{
  "n_layer": 14,
  "d_model": 160,
  "n_head": 4,
  "n_kv_head": 1,
  "head_dim": 32,
  "d_mlp": 448,
  "vocab_size": 1024,
  "activation": "swiglu",
  "norm": "rmsnorm",
  "norm_place": "pre",
  "norm_eps": 1e-06,
  "positions": "rope",
  "rope_base": 500000.0,
  "rope_fraction": 1.0,
  "qk_norm": true,
  "attn_scale": 0.177,
  "bias": "none",
  "tie_embeddings": true,
  "parallel_block": false,
  "init": "uniform",
  "init_std_qkv": 0.0324,
  "init_std_o": 0.0,
  "init_std_up": 0.0324,
  "init_std_down": 0.0,
  "optimizer": "ademamix",
  "lr": 0.000967,
  "lr_mult_up": 1.23,
  "beta1": 0.9,
  "lr_head": 0.00515,
  "grad_clip": 1.0,
  "warmup_steps": 482,
  "schedule": "wsd",
  "decay_fraction": 0.565,
  "decay_shape": "sqrt",
  "final_lr_fraction": 0.05,
  "batch_tokens": 32768,
  "seq_len": 384,
  "doc_mask": true,
  "z_loss": 0.0001,
  "train_tokens": 178200000,
  "steps": 5439,
  "dataset": "wikipedia_en"
}
MLP neurons of a small language model. Each row is named by its layer, matrix (gate and up: input weights) and neuron, and shows model dimensions 0-159. Each number is 500 + 40 x the weight over its row's rms, rounded and kept within 0 to 999. Numbers have three digits each. A neuron's up and down rows have the sign that makes its largest values positive.
After each neuron's rows, "fires in" lists the words (lower case) most often at its 100 highest values on Wikipedia text that the model never trained on.

L6.gate92:546513519555495465475465489479550495399523460449478439428586490551444445476560499495457567479479538517436561549466482572527401533434491556444502460510512500610494489458528564472511516480544527466489485515485468533463502531475465480514449466559491436462483471473463528498528401484541560503505505461515487468579519443543552441456557515481481484511442455500541451477509460527461495459539529486490522418519490501513440455513489534474484504538476546532524492492424514479527505401489511
L6.up92:542499496512499525460535442539573477496500532467464434510529539479425507385437499475539522427465513488469523491466480495503547529506524446498433491449527450466452481464482465494487541463544488556521528532500508548536486498577541467523524475504429534534548460514528486461542509422497511501435473561511460579463513461480525429571519527485549526478544466521583527558540464470444470487519556547530521425537512423523470551558521462576509441506482459471568535530532468476500491487597566
fires in: "trail", "goal", "boat", "at", "built", "going"

L7.gate324:513543490494496557521407526468397554500528462436520495473482497476559376445517523571438468554514482544461573516563560493524438462409526552491535474507513512476530484506439533500550460630522465508446476534500489529518525471501472528565549478464519466439520420557476540447580468506566561490517516461495558450495500491478512523489481444485491456511535516483491463444427515419482520472491484444521515550511508510511437505520507574488500534490549468498496508512487505454533480538489496
L7.up324:491493508501492550461441472548417472510550503478530452546482488496520455542571442510415485461597482518467518485533427527434473540514531523400528489529555467462467475509462602516565485533484564483481548550529488453539477502442538562510468562563537493490498541523517527429523522579593531558490511521523532458457466517481509523475492556533494489467426481504478504530505491509460514504530540472550536547529525417444517539549485427530516574506402546493487475483520496523479525518454456
fires in: "be", "none", "took", "have"

L11.gate76:549466545460503528507540498566532559510456462461452472493510572474491468512467493477551454478532547495566436596555471435437535551449468484506501507541553445492457585548466475500513548474443507524474543451463541466510532511511503537523476498555487474473546486437530482464603444468494483455454509459503551465543548520456497531474459573446432520527532453536561488523500477544452541590517545428450512498474611483559461502496562460503535446469452531470530516498450490505514497510531504
L11.up76:452546491534499402526497471485564439460526466435472499447503512502499480559610537443492498433510488503510529528463522466582509525451469507492537573605416492455475554514461534462588513531451502572506438488509476501499534474412541504489497483444544432431508524547503513522516442504489504470515464530459472556515526519592540478522552482503507526521463514467488558554493509500524496499454493403486438525545475523467571544409535491526556510553476504544494526495490530475442527524480529
fires in: "however", "who", "according", "howard", "how", "but"

L11.gate255:553525502485493476491491474429479493545487521507461479485437479517524477574550541474521510535509475536520478506476453519482539434472489467563468464432498455489453551423555492450494421537442553515505448464561462460522482476477513511564495481478483493491510570527546502509485558515426568504513540518583535469564516538411489506425519458431504395604486596522570510467502494586491474513495492529507465472562558546515477528489468480567456525461498579475519472525482518552503463452529490
L11.up255:529536470490531546525519564456438460560467529484474497471514521510539471488496442533492495549448506448480557573498521520525495483469496475483569534428478520504495522433461493519533500472501425501478398546511522458527555462495462494454599528574473434472516583476464604513497425501571484470497461523491474547476496492540497537485484509553508379544489478504478525472429487497495528507492396501428447538582456524446539500503519535530536539493495540512543442510484472442470505469437441
fires in: "of", "all", "service", "served", "are", "office"

L11.gate175:517484478536489572453509492546512448544460519579469467499511511502503464562430536482501480487508492485473490387583439531512468465509556477503509532432574466498451556505523451452483539502485584486490488509485464477501480452489529499559440433479466522439488493432570442510587419492487532456474486482500411503528529468448498482481533477488414466457488534444455490523518521514513501569447613520474461532542502467533526504484488461480500501495493561498493520603442440484462573551485508
L11.up175:498531479519454512549521509470556494500423556471561491513418498485556530442502544507474447474503506519521472523553516561472497509560524448496418410573538485481495527440466494478529500467544526493557430515582463468512474436476506501475531511464544579528516512464526515558521488572459462505489545487449536556438504457497418464559546558541534470559561505476549492531490543529493516453527489458527498544454464511483524491546554470379500535506423482463497459483478497465450569592504480
fires in: "year", "you", "york", "young", "yet", "youth"

L8.gate378:469484533478515489520571498444531473529465508570525411494495506504461431539557597524464504541529489514430523412441497503461579472493522547576433482481469531532597526497493516461460489425478506454455489509477406490489456470557488529470498539490502477497517542525441575463428468509515544581492494532472469449430502496486504518530538497500541517506559571545497518525460422461437530497468525490513596495489593513472465488552486465455486459517440460521468519478443496503504487472565478
L8.up378:497504502458417535519521548502575500572545416548537500514508431474468467538501524473451445568452495475508517480521441443494507572560520494470482456513477493482523491524411519492468459448502486491521532512497409486546510461529556566493544508468493548468471475459531537444499529482562515507488555541531480497457454536396521458520529462470515476513534472486420479432461487501474578511533528506540478599492494461409514434521547410551496501545518473586562472532473518462465516556486508
fires in: "its", "website", "their", "built", "fencing", "months"

L4.gate397:452478533472490424522521440515474569494507484440433510493407502505505466497581493509481484419565477529486523526541450470487433459496562591423534528478511570468502478509484479516416516476544555462473531452459478508451433456468505510551500461518487379457420498517509447484550520562454501473448518530484518544464498451432487550508536478454486565481535531561451541465451483525539491475440465469464530508504519472497495536458444459535469478520507550549515475498474453506555596507476474
L4.up397:516507539507555465489517580468520474513494478504588544439522485551530481466529475514516558566478492520517519516472468528568466514533478565479521478550521473441468466493493482475519486525479525488516526539518539501548506505456537431441460521580449430612516522472508498553562472510476432522510492424564532489498532548526504473426541440430521506454511567474482523495504457451455468470564544515447469550515440458568446530501531453481480505586514569555541482431461439478473427520562550
fires in: "office", "official", "spain", "off", "spanish", "officers"

L4.gate342:539532466492431528502474520447489542490488493450500475549498425543540487518546498492512428524572473441468492485509544507549476490473487538491524522480475523507515490520506456481415452512526552494426439485472466553502500457472538532576425525463556429471454496544500479485536473532453509510543514552500532469459497580401516460493528415512455494539504551528518551525457499470501592501471523544509519442481466471528395514403424508493446512481527502488578501510401520535456564493559438
L4.up342:549536432415531432475509479513508532531487462521555543505498499474462484513483452495520477521547509472408507452489425547516559494482464522451470554482501533512537487551496520531450451504524495448398491451546500457471496553556501514497550491429566453590485503484471506433559491525538446566583497551470569515554546475452488532441528497528536500443545500491574427498448454513502528571511465500548551512526445447429489564485533514475512523452513518517435488464541485455504559480555459
fires in: "part", "party", "found", "particular", "particularly"

L11.gate147:540467524440463515498480401509478551498482509502489521565486461495439472550464495499502549533497487463536482586531510528541430473447489510521524476538489462493424457555528459476534549518446481541442501484525494438497539484533484574463469516527516456495419546485520513516461494429546509560518498436523604501548467541435580503449564549437561491472475472483457497480455570516452475476430506490502515492477512410497517488508543502560512489398541504501437476470446464455486505413566467
L11.up147:527553532587450459474543519455475463498489453506544466415492482499503479479504517485439523492575461477481571522526549450533551495472483489456468556530453505488494529526527509479491497470583586499477521558442506490507552486465525534458402468491443469493526523484515448474444546524520507495574501542473523532536458518515431570491439529442499506479471516534486475476485483489497542533454531550458486509599497507500506443398444451470594610536482430518450557461504506445430505498499536
fires in: "later", "these", "also", "mass", "other", "first"

L7.gate130:489473510450443532537426484499445549586447467448462474458493452465530375505472502554448440563497504488525505514484461514533547514500416503523473525501429523545534411461547481483535508444449463578501459440523467478486525487477531648487519485456445498563489519473526510510466474389507532521494471504546538496549476493486604503471471528445540515543546504481522527539502532430496489447520490522480512489565430519499468493463489503525485503442466492495495489502551491455491470482436453
L7.up130:493417507487490531477522492469502484465471530505498446480557475511516509503531525547490457674470496559461532473598486543475428537491440476511486473485503543582493491461467531570531457433553564554534486502467478467501539521551457485510493516435414541501497491510455563544474487552574451477466506462507533487519567467511482475456571462479490463472511488462492513457478455580507452493544468522494404448531447481475473447517500549529515593483516456470414512488527507453491480510521502
fires in: "home", "back", "via", "votes", "released", "backing"

L4.gate1:568473543553499501469505521541501485515438453466435492510477505503536487514513416467456465557545463471493507494474567596517446434498418470477463507505518453502540480429484598500450473471469526480533483528575516479554433473437488534517447490511480504538572487456450538557423443523486497485551437498512507532501512451412598462582536495490415482471551497514534470465488552537491546537476472496579546503452468523514475497475514506475488542507462500465442565492458484587492458542503498
L4.up1:503459525474460532477471568571541530484491474513465414491504544523531446478544467503504465490483588459517514466444532478455451536515502526567485522478494478490490478509487514527545552565435531471577487565463556466483531516484497520543593424519514526517515578438541519530473462500487504507528433414544509516539472524484529563540509531439537512445418449559535525580554589508481457439521483496508470487530589561480433561489510481484597527476489475540515531528432493485513493499548512
fires in: "this", "style", "book", "story", "three", "those"

L4.gate187:544493495509514517395525463566539457517518527545474471518510491464447532433456452510551520466500491527516526477512449468442500456483441476474432509530483615528524526495462528534523568520512426535523481557518523504498547527579452485535531557400405571424552530538526489527540508510510541560524531523465490442477422531583502518515442511461469470486578481574489474513491546540464582527477494498545504520511406546478551501530462491501485458479544477481496538544505505547509455529450504
L4.up187:543503468479458534468484471504435462505524528528494573546471535526452530476473477523508569428454537544455458519468496529459549392475421479549542545512466515498584433587495408520483536463528508518435509465538472473446416534480560527493484518549479499487498495506478493431572487523482535462479476458435528486435524529496554482488530431471520557460483514505496504477483577541557524450458557523516577475490502481522507433502493527476411454498567564454474496494517499453468470550576510
fires in: "party", "county", "study", "just", "variety", "contact"